config = dict(
    num_hidden_layers=18,
    num_attention_heads=2,
    num_key_value_heads=2,
    head_dim=128,
    rope_theta=10000.0,
    parallel_block=False,
    init_std_down=0.00442,
    beta1=0.9,
    max_grad_norm=0.5,
)
MLP neurons of a small language model. Each row is named by its layer, matrix (gate and up: input weights) and neuron, and shows model dimensions 0-255. Each number is 500 + 40 x the weight over its row's rms, rounded and kept within 0 to 999. Numbers have three digits each. A neuron's up and down rows have the sign that makes its largest values positive.
After each neuron's rows, "fires after" lists the tokens most often just before its 100 highest values on Wikipedia text that the model never trained on.

L6.gate639:499567563475517488491526500516507517477523448568554472576492539464458496425490512500490502589415504553457489536497422548494558524552429504578528545453476467482533518459471475489546414476544505531444458502523492561513481554464434463490546534511544480424472503528495484568468540429473475531543407546561546465527515538500494459490423531451466530467476442465517497506512524466482509505483488501536548562526453454477546568493472526464461461497450492479493471484466576551510544514537523474493500514432506486482559581452482458491440575493471475449458472512484516477442482493468509481462490504495446531507464484450552596511465493428490551496443469497486489535496469483550449585529470546470460495471465459604490536394469433458521458446567490519481496504551576524532506542577527
L6.up639:514575504468462526471570461489492524510573426518530478545491520527469518518526494549550504513457484506479516525442465484463496528477443512529500564484510466456562489448392393533575532481480518544473451462561474548528478511493415491489568535544570506468550525482531459583470523512488473539522484494495522512406529512508412446483456589490512462530515459440588513471559516487562540487496511471462527466583478472514553518476503495527479447464471461477445474550437586490464519567511530550532544500467461468444520493448490497512457542459486496507433487490493503491475506518489434478463540515477502517471453491420485546573490465425517560481459456439480573501512438466486518538584506576443519497471483471551472501417483449419454469447546476535520553500581540518500523551504490
fires after: "0", "9", " ", "1", "8"

L2.gate265:597490525564513486409474595552440452468487490554541510466504539511487504507549521463438493519432527514442477465525463515531451497498576512544559441506403548526469469545511520485532468539417514512612523526494490495496506497560511492505491481533490474445522523492563486498390523556545472501491436519464505493507468582517489578472469468504534529526541544502460470502440456470542449502535458515497472498516525488534434497493480467547467554457487442573536477557469579523483516529533470589503513474459531527467536511582534472474498510528529453502476474510482477516502489518455465588517504445443493395546501542550524545507496534464551472546446486533542449527470521422465472574466544448559415504550515481463541543526516440471571474536557498439496520437490496511497433553467503
L2.up265:534537440575505489473432566457470497526587493561509528493526524482511534500511575430390527548542491555534522514546504527513497420524560464493544484521434511503513478509486491503524449401454438543495469454530483468544492457457515478492470470527456436507497509514510470518441510547546419471462484459356440461502508522425490496452535490474537528516510547456531432490484464496459418490510492599531531522430488546457437436506485539556489552463496494472448521455464554471517530511453483533437536514498486538455517480575470494430505558499504498460413482519549468485503473551535466452571576495553492481511498513526493509466547478513567590549528470545469504508515494511450505521486505559509470468516429532483523476481561537442502478437520542537492469461556513584455525481541448
fires after: "0", "6", "5", "7", "1"

L4.gate558:549479491573495478443504501472440475504395448547527526525577443486533488499531452531462476529526524463463483506516503465502490405469544521469484532498509502522492507474462531519498529556428466510586501528563533499464516463518547557525495495510513547474526430449514537468490531502527501453491537514416498507486447511564549514489501473475452558527503428539416471512539453533446470520511459512498499508456473487548546542460555492436571539542543444506520454503463460434529536523509531550466503532462523534521510477465475440461422427427480471529489452491431483561476530492426473457459542469472451492566538498510509529496550428472457489539440498461581541530517560500524460469470464412560520560505540565482522559516475419516596383495500490437493494484505555453499446557433453
L4.up558:493510467523470479497494490489479551494488551555540476453540468494467539510549552410512452520531543495471484487522533528596475524505494518425531533441425556434433465438506511467526532418449464445508543537427434544500465440520443524455365460440536505475477529462473471471503507521442451415530449500434532428524476470512473521455541422463516476495512394544581544463505537492485482556514530596502431464521503510520534525522470487485482516498509457538480468521496569519458473517511485554408513474542493513531464492478492480520467447490532511419458508487454430493468526554447457549471554456514487404447529495528497518492610473461514508524575509524509435472492511538530500543567553520549549541517449459494455517456512473511473557458480504525493527517488518440468451515480497
fires after: "0", " Votes", "3", "%", "2", "5"

L7.gate580:527488512575480525484535522467481504516475531574467552444491555475554496483516517594470485487494478471506509505554588441474507480492535429479482508511494529555375508515519483509533560480482497538515477576522516506500572490607506549451455511576538531527498580521482519539480523467493467519489523493507534520529547490543512527551541508498480451432510494549421488478497506446518460484495517470545552486564491412528469433507458542545547508584526468468507490536492529556520537465557390574520439497587467531572496505485508507490493488550423522546460523467485469497464432397489524511509578463527476515542501534554446497553540458460441461512482515536479466464497479424499513566493508480551553529521561442444486582540505454447473501494442530463539544513534519579521449547521561
L7.up580:589577521428475465541578462512518461514513467486502437513521556435499509481470513450551519415473508445522470492433431477423531503486476516525565494458468455555504489552450500481504483538583493424451571491477468491458517469482475520541464519433497434570503430480498519497524597488384552501525442578473568413500527458505489477451515517459447478527512402408481485515479453457472547464507433475510527517523496479513522549440457506469542478483461534571463473467472418480452556468541461449493563493553510533505530545480527509471471510520542477500471474542431500412464519519487467472541485508584508515539501500526504543530529506529533541510529476488495470518556460462441491507515485541498458417537470471493487478438559542502504587484478541513531583507472494484501563488550498
fires after: "8", "7", "9", "6"

L4.gate165:472518494525529446511522495457518422467486471499488453577535522526449550495570593511446498539456521498440427547470469475500581472515503556508507522451522547546525540526503510463518479481464442483476528470464577448485502454454531585528548473486520542449517536487508522440468448494485568534540502489548500520484525559515463529487517446532452461464481560567506516521518494585452497498577474500517525481470568516524593527451497488448541572522515441448435556488482547549507485487526526484505503454487469504520498529434520500534495499553477523472520374520433512487437534486540440571554551509481452497519569443498509490440466473573509450531530525509410492534467483531494437516515545506601469580488463564461557541498462540512508507519514569474472588524510511455503575469439430
L4.up165:515536452505576475524560480530551463557573522510493436482449488481446547516511493517525505502501559483460526543486449394563478484522526530483379470499508563500435506489506518489521508447522430506489436440526528494497502484468540531565510478469487520537550407411460520496534439460542546583476474549508493450484521519510507484536498547442507563482464536513542527465459500501509554428483448479457609493537497472525525523442515534559512529431454493483477475484530474415461575630462520552532556487484461498485528546494485561502482456532496524539484591433517534507477573500448493497497475496561493549522461471519426490515493511502517500556459556454514506519466479522510535511545548586494503492505464481472537403433465567559484482456515450452512521526566476476495509438463446
fires after: "2", "9", "3", "7", "6", "4"

L6.gate252:508488443519527529494468574469418456536473494555560529587451527515429451411514527493461447519477544568493490538506474460500505461537450531538398448510506480444506537496514538458494468516524543512500481479562462496540467572491475559554618566533520465462494506510492511605511532468511470456446547497527523430462462566525467501497483506558471512498451505467491535479508485496475508500432520527544465544527437442471572556537517506379454544485451465555529438484508580505546466473463531531486477445482531526565528513532484455469467464458557488442465540484510507525411473475493508442481492493486485471548546436482459481485557511484480510547537484438502492459484485559517488492515555558545452515469506502517532472502504380514547469483480502625498488554477522435531510457442493
L6.up252:532475472511518548496512466428486502604515438494504479520553487533437532505554505540492480484508590570463530499435481506475477499435422574524440542464490504491518539492535513513490498529466547472568524455508492496514487498507491468517553559569479474504527497473461469595475532495568435561493488519483489452400509482495458504499476488574521438524526439485477514507557463474519583486544538460492492477525513509568568507495486496427443561498469438538449521555496569500511449518529472485515538425458504472488458489506541499557533442531504464425464511477560542542524448563452535537562467500409488545514538467517463499560522484549550528576470414442478582489513563555481440540546477486495502529502438509551451452447440462459520474440526498583506485595465524484548474495466469
fires after: "2", "9", "0", " his", "\n", "8"

L6.gate239:539506487524511509535503516509468548485468451490575486496510506440477480474438532442558494528451510500505493437447443466469523541515438470547482512528479527457578441499518561494483459536565471451480444535536495451567510473468505502573565507470509505518494536457543535493487523483458554440470472479487470443489459516488564461535447539454495555499467478461433438546534517501529512466499516518505475521468492410506545532541542525519510470479534555445433546540487505533429534443484558416519475505547550541515542517502478393476355510552490546461566510539475516494517481532471478538535441577448468507521490487476488630438462539471510521501486502511557431484470489574451402454506447446563453495518573520550451483544553453496541514437465485474494516494506516455490522426541453
L6.up239:551532502515449510510473465421471507509504467453586493481508518453496491591523499505558537524471530477444496443451438408492504539477387487512419534547503517470505422466564537557460525538526492486493492527483525523574496481443451485513521459525560527529497510448505485511474520518519509494455445478487451426490459447471517469540481557494573531518486465424476506577472500523556584506488495503463470459501549401579545484492521483581558503449550509499443512508437501515439542458493503487562495491490571545444503533446531490451401475507510554489560552519435485483524496563542493530559435551434501491501511474510506540438411514432513577492517459504510477507522463515461494482477524510559464457519616513538449547538517508524492497445482486510511499501529548462434522434564446
fires after: "9", "8", "1", ",", "6", " "

L5.gate248:504451494460482517500424566539528533463438424519512504433582577526548476486529494510479507565547528499554526526552520465476472489522629459475533568526502440507491473457500477504473473502503492488494554453481482449568504464494442421503489506566525532493468552465425556499498545456395475541480459467493571432553473427530492518411489521478502487512528486460443513505551501534475474453499471500521496505512514497527475518535544611515543472519496531461480486508530489518511496582526470477463526459521479407555480464472491477506531501467437444568501463492449501573525535517484493477492506545499489563478550562560460516500557542458495521564508466448532495479466483505538522448572434493541464493507458513523424485479483509523505562508426447558425573475443575460431565486414496
L5.up248:461470476546486485476499456510490499473461450433487471426544446450451467533511454500555478500482474518562516494519497499542484480559489438439496500520466451522560465459484545473497517496479494468535549438435530462511523472524504499536530450540566510495474530561453457456586486496443541604452543481571509440474489601503507571485485578554554594490526531457497493420493568504535479474455479490491520478472509472511491541586453568557401487486516525521474529511430487490499464546474550488495446550565503505531525507494525502555456531472469509485545449552470507560454502569525473506471493495525449553573446477474519494507508512458520520481506442443484497420397526480527542455605432454542506577529520474478503456527440508528448448426509477581515554531466472523477510545446514
fires after: "9", "1"

L6.gate330:553494508503496502498412541486494451439485460482550539450484477468491608479481511400541523530550515568466537486463442521394510402527483465572537551499513464498524530538490481444487539548523542466410523526540498489494433518523466472447488571494497455499513478459559417526450507500403519495512467537465503470523460542501559454559489509589476460457456528487500443559515569511418528447538521536492414512453583488465540532509549507487541501442482521460494496467524543565562585492539530454524492474530481491536468528469504458481424510492558532585500538558491470505407506506514474483487510495489467495498473530521510536462509531442466525518510526452547464528453496491533495519573524498578438486527467509615498519474544429495514576533513526426535491541510521485504482470530520
L6.up330:534515469476470470582392483502446523566535474474581486513524481440544506535458501418572522547562498513461543421500506497443451493430420568544523563563462543427509501504532528519522500495507571461470508480492530510528465478505479506538495543497377483538476510506495454492463461591454488530434463528498478397537495485536522518551496573546529486478495526489517482495449487497473547415522436522433491434481499493523510537513513525502483465447447492509480465503561536572518540501513443438562522383496480518474485520431469520432488524544573511536555513557502448478482463519505491520453509536488498507466501499487514469506464488501444551442543554398535552544457527533506524502465532491497500524549464497532399450443543518489577534472552527496513517513475494521522447409516519
fires after: "9", "8", "1", "6", "4", "5"

L10.gate461:502506500453442573494478560491577425499478476510481545551494518511457523458523472516547533558452440522532442576458552432441494551590473505542498503556486544539533590484436485527497546517472481507517512528545497519515477435449601534509551454476546540538472477434483460491468530499511484536436476424536498555493429491472543488476501439495527484603535471477492505533624529532542555500476478462551556563491517507554533434502487492559493453532476503452460443547509559486502495527526457461455565501542443544528502513572488461422536462483510503465500573467494521480532553551483466504551515465514575480545454475444485592443501523474435449571510515533511522561493480504563512418523534500418568478487489491565530509496488460510523521477493502532488539517479480476525580505521520
L10.up461:466486543515467495479519507546526503494502516446537505476498536516505468525566443438460504528499460488555500524480538497496546470460483502436520509499468501498491497425467463445545559496562476458484472529457482537446500536476443512546470515506614518577526492479452475490450488508413569442436458490384505502583543462439526499526510409490524491446512480545531469492519515474491541517527418497521545475524593539540576479583485462541450484477516444519466519504473560500519617496518493429481498462528450495455519565484512461537490435526459522480541470482462458511536600551523519540489514529544519463486430409495539552498515504437535567526491522523556437399541520470490493522543547519495465456477509453526365523525511485464444544532433482522500519523462560535480534489488475
fires after: "1", ",", " ", "–", " New"

L3.gate174:564508480460542497512501456503541521462518501414466451509513454382475473472536494488529541572496466540500567566482489507525620589480524468461562513491493543447492517539530558448494454471462502533428464491512494436500501573475542501513526438460510425511475589508441495528545475517503563520416449570481447543520557492431489557497491452515499505471445563472496424498484481446514428502494472542561505536526444503476513491494491499542483562526437513472460533547502457517508539486494486409486466453450485534525535541533568452493537547509569543422568537558558547476498553513487498557558489515445581447473467429502517524505464456558464461508468471527457498470509479426514518523549605565537504499512485468509479476481479507443493478464525543467551496515485519485576509467474486
L3.up174:547570515509492548553454535608514529501534541504532611555470508496530497503475502460509592536451497529489473532536507503480517503480474503541437543547523553513481422490545470553495482499505462437481488523476476499509485479513551531497498578465454579475485470472602465530468450479530464493547507517512507523502554537482524443497556555533494555512519489544512468515459468524524468479429426462476534504377531453453512530525502508484524488506512508480524451590447520474493532554461502446447536487489420563551560591519442472451484485458423494423518556553530566530549466509450527479496537452513477492446559500492521512511419463555558561524498544491484528509594584512488510441512545462505589535536518534493542402483522468481506550500458512545477470473467514493448579473502488
fires after: "1", "0", "3", "4", "5"

L3.gate303:497473453545494530497542532528521523436470548472504510523506534506503510561533482510521443468486504497536469421522504462479434383568526441458517487537532502513529485531471465477496519556481482496539518488486465511463546542565526447361448533516494460483491543496473554466484451547511471482537554536474587494489439557495532518529559523470535431453511582488455462487555487580466547519539537506467500441470519519467471508486509567516504451488526528525556521532451495485547545421480500585477448527530443479597531487513491524516486529456477466599530499418476425484557450417490577546457449428440460522462439536533432512487515467471407459502523463472437529469501479442513524488499538576460496506520532529497529499508552508562487445516460483517539574428513530506505447548472494
L3.up303:531505524489452451531454457465453487513480532543535525523589545534456421525496472529463501525452461468496494468469441451505528458517508519564396465484448488467537501600454484430559471536477486472468439488515568431492432409445530501505524488459486465518504510501482517461458548524523430562507484530449566468531543509545513508497498510533454531531445452450486502483489503436521559580530536526457511460533486592499466532465530479498501532401478522488495475441472503529464510592515481433536522505525555483479510568497501565539461474536533504488425518564478443515443558534538479453478498552525540554475562522475516507486574500495554539507536543502510545475467586581423477463508498565533549438484456526502561480490483578463537469477491512539563499504547537527455532515608473
fires after: "9", "0", "8", "7", "5", "6"

L3.gate63:472509530522439555452501568485479444548495503489451505502486524446462481491468487523463480550433471566470467478473432402495488459492528488553492495487503513531549482504471455459491551479449388511524517489532526458501416471560489537521586449478501473535442492511455444463448494560496515444484494516477489611419518453479492559520519457482500553567430550488514495503510487530528556565520514540569577528480516503498493530503530563536487459482505528467512507488489470418551456506575446519488440531443576507476460472481493446446625464491437525559522589552466432455524551517539469520500551501450569514465528504433480573469524510500451434524442520501425500526527485551532506534466532468491512499461525465538537570449493538563451473532532481559456471480539505537474475531512458
L3.up63:483441492560514466528472420533505511494518559456522487547525561570454454544469446505491498466433539501434490466470466506505447537482546538525446486523506487517509473469461476496548544504510500504472452487551518493479503523473586526491494583557508541498589545537511454495485511441411485581493537526493512491503500482489471467553423554491503564496484455496543487451501516527502564543523517490444546508459481496499617589471503498508519437449464521512466487552471616451477489455477576503535524511499474522492552580540495504511510530404495482442524479443503563544522514444511514381422523521490503512418458488491510536515539507544523536519545570424535530571569487486477506420495442466502489524550551511510447434482390518430475537517498506445484474514516490517477494431520566
fires after: "0", "9", "2", " ", "–", " Fi"

L4.gate543:516544494528498506410470558541535441496491490544564425475524473438474461505474624500542509477497512603491526519479561522499512448580515425502514549460509485504538497500513478480545466424482505475510558467473466487505566463558458503481455561493515530484481617449543532613436525477478524489471462514482512431475490542533542524477431530564515452429469460521458498489498526433440512499472501503475483516466457475470404523462520540516517448481481451524512532493552444471508489586558480519509484480458490392516518456472484471506460503561515523478525477478576449544484569543513523497574398448494508576475486511467518551460534557517499522519547509509439546556547498502476552474505502502424468468461486472508458489445448464468510574458478461605492531482481547473484480501506531
L4.up543:492544496517578552448491494460520467548551525470484493526522490497527538400503551466509488511477543520459504532489519508536587446512428539555495539523496549576508498452485548496481512551538548504460519439476418531456497549447477536521502484461536479534468448445443423523467461550439514479465437503516510550529457438509492498529558473495444549551474474487484460495531548517467403553479445500484527568521449474557523531557515498474436485493519505477479511504544525477496554534538495478423570481436461482531545518513471342497457486556474546462481483543482423486509498481575491427486494531485444508474433538585496475544544584456488497470577500506566466483463470527540465541503459590554468478569520471542512480532511486570488497500492498500455437455556527572510521511475442
fires after: "9", "8", "3", "6", "7", "2"

L3.gate207:427512521587470513393480546474531516461427493459483435462510551501521497489478399520481482536527414539526473503454566502459470504541562530512502555598506483543527476458470463440499472480472524554519513492530507527561512490513464495490558484505574493478531603502467571526467509531495511572438519525546529465511471514545541508510445484530521480517403555463491457538489600563519455462460520451534439528498487490451467490505443493523550428523456550487555483547461521486498513556581574581486505469553431380501491544501448489470481473519495494561538473478569501568517522508468518476484486476496448478533466562489469566482534514442566531501515618526490465468514494520543495515431476488448501519463472529555525523527529450458440501440484535559482507499538493488483559498497484
L3.up207:518536467477544514541497502562465514515550527438479537551459468479570531403492538519496493514482539513507505493520520505537514482543502461476516468536479463501512456542547473531475559502486520460532486463392465458421460503544531485504521491512466480539438506529561465481536552509454518519529516448524530584585470483511424536463502538464522536471518478419494504507533533437466543523513497526487512501489486500564618499480527541507457515481471448489395532466493458451534520522383543448444473504538437503516563505459482479542438509487548525492497486494432539525437529544570533498568495519485470583498466464472535504540450588556458599476523423470468501542469559440468482566516529596522530511549465484575508420464471465535563476497447469521484459495488492430560494443485452
fires after: "9", "8", "0"

L7.gate243:517474535470520563457580471553480524487568459536482459522502532503541476499487503520436465484528490498459529511589428574476513455555475496569522511480572452415555494574480571456490439496508445534573459504541538449530520489446527499516503516512535490483448531542525529525473485460478497487462468517461504517493516521467420522517453539465537460488483492492530488570490433520485535427460475449517578512468440558442438559539460528437464471463422540464489553444509491439444546528456431527546551518465439450521497480527544510525496535532555481447558490505452431485520473486462476482434428507519561531512484546531399511379522534532545545517509482504500513428480468583522478484485457577510483485421472530469484470512478533516480485436548476454435531477544548500479536436513526
L7.up243:459451506526480475495484469602495458508465593501424573551518439454456412487419490502499535469543429489467467466397531523445493510434513503506519472474468504496546485512527533444475523480502526513409546554467565510502507494541495517452532508471507524500462450455480495482536452461409497454517489484507497474459539558540585563496509497513533577505516518482483433468470495537513524500488485533556552523566461493463468533437461514433477496586478491518523523541473470489514501428466455546427565478488441467507453538564520494483509511485503502512461560539460554517461579498504417441464464469481523511508536461617580557550487523430473431477499505445542477516474493534548508443468497493475480490472515517500555489617502532543499469479609510546512505542530470504484543512449557
fires after: "1", "0", "9", "2", "7", "8"

L5.gate585:498505506509495567494482567492484452471556468505484450536461481524474479474482511564495547540538515510513569498542475444533528463510492547485493514512574458560511564609532598472433415419479418514572457556512477465502489511524490482535570508530486481458519606499512505494460521480545566540476464536528486540488478515516477496540474573499558432500566544548499490500511472479481467475611479556552466571548544501540484462484492570473452549510467467488497487513493456475490530519502480522556519418470519464498537508503538451437428512490508479470571420499547476506452488563530457565534491580477518547439499523482460561469490502573471478548454480477546561448505497443501494494514513550488416585488516487482555458508520448453543457394454488504423541501536522529562510484476483
L5.up585:500460480570485551392459504456482506545439557462537530543585453453468476521437530490437501543496502574498488489517487520527481459475461505483468387565527514551483441495550589475481585491515538491542481492520443526497536547570560527433548516492516510475540507463509497487446581579460486487524484497415518481499522532481581514475522424504520512479531543505505489440494504503539510457527486505521505483477451495482495457462436544500484546531420498622476439551396495488502489519456507516415441502502563494469498497566540458425526482508492482512538481452427551593534464556456497505476558389540515526490497439463541496508493523458435525540500549517476501512513524513502449430512471499521499556471524531530571479476481543492500535493579524473452484452439489477545501457480487
fires after: "5", "0", "4", "1", "2"

L2.gate16:472500517571568498479486509478497459477402511568516443536581483525470476487511527491493479513539465480507548491499460517504512406470444512516504458569611554543526583552505471450452438539430510438542544471494508517484440461476490485608526432469484522564516462510550534495477461461525464474544449518538490457426460517478508533505435477482474538425478487492479502527464441493445480514463468510484481492557459476456496476456552451520514541490451437537510509430488571526421542469453454478508527410432488497562524536505503479486417551492488476487513505530536498489457482400564523567509585528554440595519547461528540569491524497530555505440490466480505512528476499529499403491505499534470474527491499522480532498487536470579494463468495462524459548592473518467437498515543454
L2.up16:522511527452526545510506525493524511445438558502488441497522506534519460540469484455482455519552452523454510448434496536418467445443500500597577548556482550490559468549502476443538457491466509519506419537536543519519439542573520466532503564462515566545518472522626503493455579541425498538497516505501460510467497536464510487501468541514558499521495529508492453531492524437460526542518523481511503491471522533591469440516498522612479572545515454442522495577486441501424481460470492570452581469527469492522474487548510500533468534534549506545500460477562555487485488461414574514465532531495472486481469493475501519523486523565528490482548475483481623507483494543468514476530526471428434569458420529541432448473519509418500459562507452502488443506505551482528474494489514
fires after: "3", "6", "5", "2", "4", "7"

L3.gate94:513521489493551550511493530406471499508470586510515461487486524567464482422518559539546493536551607479525501530510477461545533488536570457513490473536516449530543507503486604491477486483511409571600484508479438504542472533535541539491562506426491524493439494524468519473468539485533511493528483545563516462511458575467442490533464459483484492485539508609481524469510448477449482572465539508499495563480401511516412447448551540518488538467553485526517527491541455513476505506475458492515477442479546556526577503468458477456412532505522420448477512522558574431498455447488508548508527542496448485546509433491504433490411466554473507451511509498509479518491429476532534402477519569501491517522522491519507482498491472501522554526612535495553525527518475476538448545498532
L3.up94:428498486543504539497460549455417458523478539498529510454503522525500515556467481488511588548465453546515448508470485486542447480515616473609422502568454491492504465501478583458533462499541380484486527528462439435524510519493541492512564436455484512478528544524491536451435580514563449535468553481462519441557464501483444452474473468478523455557573486612548468497479436509545474575519526537465480425472516529531512500504505489558515531441520449485506523522505521492502524500493516495515551552482514545473572486500460550444407443523504478507554512491523529481540439490497452505451514540475454424510541437522530429442485525499468479456528499489589527490455510495498513454514470530507471474463473516559518468492570520427477522501520484504510446486466471460495484516425607
fires after: "0", "2", "we"

L6.gate547:462506504521554516451433454508462523538534466496478434511524525467509551451513496485531440616527525444454530518440495494534537436545425469483479508522479474507534598545509579407490505507467511530524529516519545497520474528427480495524525475513549570453479555533545511461505503582512507520502422569492504464480507489571493461519455514508423495515488513532428562476500527537515535454449518437543495483475512462495547556479543527467484530449503461459413479514578486578489529470527565544495516413523494510555513544461512441462474521424505464452514560489486474439464457510571488530504497548507498494480450492508460507443514533508493537424484483544514563549450495510476523476531549485565494562493574487476451493589510478435538502410476462458464424554545512437492438445562428
L6.up547:500541484489489501513485487452446586491504510498495490486522502473454543531448554400504546579520481477427486512406479518476492439432461476570526474484417475468495500563482553483527498514456517514482455520537492497522520454433475473486527508478474566439545538499555488485475470587565516477471488526467539412524504541548486460453444512542508463540592522486422556551450503458505493488507513488468473432470564415580535517517513485493506556508505492484449458564534521585503537551492519533437565449564455505556472525441573541484487496552520495504487458471549514466522444467490562549495522570514460499516496481565534436520490541484597547510482479511434601557500516523460542511496600489462431548543531486486431488475553478480498470496512468471504540487459490505466498476492397
fires after: " ", "1", "2", "4"

L7.gate46:570464491532476458441490541576429496516513528569460531535467466492459524408477567627532459476528517561485550489477547472580500543509405522544462511452483499536524454483460497523473493530540469422424490424487538470584532515494485535568557475486545480448532442442501428546411498523557494561485382435500549540499499485445432489514548484474533470513503516527486503506506496550455576477537460537553500541521464505518530514433507467477508483566451496563527507489488495468541415529497543543449475586493413487484546505547509460463513493509542563524523461471442450554528514552581454512537482471474540496494538443429520477510487528538487438470444501457457478524501553518534482489473471511520484439501500491538525533500485455457507581478506457520503531493467504531455536484461511
L7.up46:477482573590506471473522561560518505556502477505504521533544523458514516504504556463547553520533450484578447462437488556524513499488537461502503505531498477452477491521517521500516492542444428519456602517448537479488535511536554516429504425480533461457494539511526500570512436429457509482505488463476495488576486500477540499504447539524505500527525522486504451532468533463594422535493591464479527568460474480552439488501484527427558536499482498574426503522536493482515487495565559481485570490485452467510505478494547494518506521532523546526545509537519529557492442520481492558550510475470440526510476587530498521436529514465460496495540549588558523529487554396537559377417542426473502567434530487462560438546533519449505530553536518484515528461521461460456522504483575
fires after: "7", "9", "3", "5", "0", "2"

L4.gate264:539580473520518563497456460540480429534591469464588504546524511515543488434528576493508472484501555510494496591516464482603557503466472506466521451467485519476460393480493494447531484414519490555418463476446422536503488504487521567535537519474504492438540513498504568515461508498470586524526491527543506445483521499503460515529417463485499541458443502505494517476530479517464467448571456445513555521452457530495503443481435491474488539430473561492396524538484493491428565491493547454495540477430483500450602609497522495492535450495572442474501434516491472526556525489558523481458508503482481540528538465465460493445476470512469559498553506552532469508558519517479483491529498542491528545571558512499514453446510560478491551453509528521493471515537466485414552464502462
L4.up264:562513473554467528466426472459497557572509478490486445522476509504478514472459506487523533524415545537445561529430591443529529504471428461477524529493477523594512502542577501546494517458501553497504507473436467556589492513490474518505564481500539496460534502481512422563486527531544502527490507516555519478434501475442440439496490514504504525486522502482471493578551525507449460476549510473492432514478511512534527526493480476551510613420500564478500557564438516444472518568529594467563468498455536415478545538462508460565504454494530519436511565479473491425505468591467517458515455541480495562555445480475450512521492518519534539555492555470483577481541468464482542546482556533425515478540439471461535551486521482474499520459434477539415432509520514487526466469481466
fires after: "8", "9", "1", "2", "7", "6"

L2.gate558:531462548516490460543548493503469545439484568476552524484513449457513475501550480518514506545478498559483571503525535514495493509534518516449524428563499460606492384461536507533487538527462560512391501541459483524501564473537506522499459486561536470489512517434536492508501524499486596526516531508539442548498519517533507588504477536462576514455463539494424545511554568430545460457490523517551504534451497438451491489525427485450518418554498615461545595458494476537471500517487553577458495503521442461553502503560452498439499470471491508513489406522533534557485482522458501510513510481522458488491535524414504453545511471442528440530452477498548432464431532432522462562509472495536563458511539504515493500558483466488519502458549518583507471455522569530516502456477514
L2.up558:538497506514437526545551509575497493491532534509524396512488534479522541449585417580459507509536532484484461567519515503478527518503429472517530520550506543537525579504590505469463540408488483509486535427534550460473411549518496512476504449480538586551441492560479419484474502463523516509470476536508524547485491501520453512532495497500495524512513510532478484510470498464524474419486509544511522542445468429481530445498517553504546533459534438534477500483477530403508525469492505488433388520440439516497495492535554524478487599443499521500474517524421510489504502498453509500526573458502518509533528457419548477489445546525490518477493466443453478479556484444538484489488449532416425416503509542483525468458594512571510570474606463516527484461553474431514508459520506
fires after: "9", "8"

L4.gate206:491576565501481523525466525523493562482472473470572489493491481460462470461522632481476494526534527486492554520499518477520494486508470518551532551455507513545459594547504546462435510495478433518500479511487477526550511470536511464489537479498492449521516476478436521485519519426486401532471450516563493438513430544580556551512520539558441423462551548476475418496504502502467498547528575524502525510548472559491479497466516472481524502486572554528407476494535505519495580482463455514541464410448538391466570537482483477455422457492502494488585494554537470484446545496502484616516484550529486563544492528506523549471551555517541553496496489553513534539557495515397473485506464522490480436503479446499566537570543455473486524515525509488520490444447466530557502485558479
L4.up206:491472570495523504509512428576545510475469427527516506458528503514480481528491555477459541508517501508520513460549553520521458527520525499501485478568541607503467450536498520411422534573554454513430507490418415619494498481523548482475506571506490493517477450482511510504527510484577526510551525427459543417550593496567576483509511535534538487497536548509445517510458571507511469505527411462483529522468488458508583439470454485487507493539481517495505455521550459516499474505472507600440513488486488552523480535515508511493497451537471463493577539495564529505529531428476519439482458487544515579487559422443462458484500470487523486522574498466574483472519484506454500464549433543472486535453397484516584480500481524476524500557532515498462486457458490483497432473460592
fires after: "1", "8", "0", "2", "9", "3"

L6.gate77:508473542560508511501435493515505514472509515461509567576505526470558523469542475545515517508471539461509484563444524436614558540471542480506500534486465494475454454517428448455525495449498492459521477470435505526493510449480496510544556397476477568564454485624524435476532471452446537479568508490479505487553515502505459496533513452508546570475466486447502463580520486491542470510486502479543450533459560455474474484510425571475442505550440479490472478525479480437494465487490552507488478504530523540501542579479579493518517463525509487468494486457549446543498526528512488476448486513551511564523385520502474484465557478460480507532506558546485431539519519494514485521428445487597442531482512533495519448474488484503528411487484525473601498549449467532496566502644459
L6.up77:505546492602478565505509442517519439565548472417479482519496589546522471466482502517496542456492459560513493552567508428523557477424452475538526477557525514519492515465525502462495518484504415479437438479449527512539478481482538474507526490484550548558469480543454494513506454525511541512487514463419526525526557465486419663559470410507577516515519550474439467487484538489468503434502529552523497519430466459546491498489430568571489521526427566513472503530499446450526498526450478518526483521446522537482500495511549521537548492523442502502519485525474546530499489495493508411428456508522519505588478469428503420496556493442523530534515526583467507490541498541459519521521495450433498442602445534451490505480496553514499470500522522495533426517545526529461507446512490
fires after: "2", "1", " "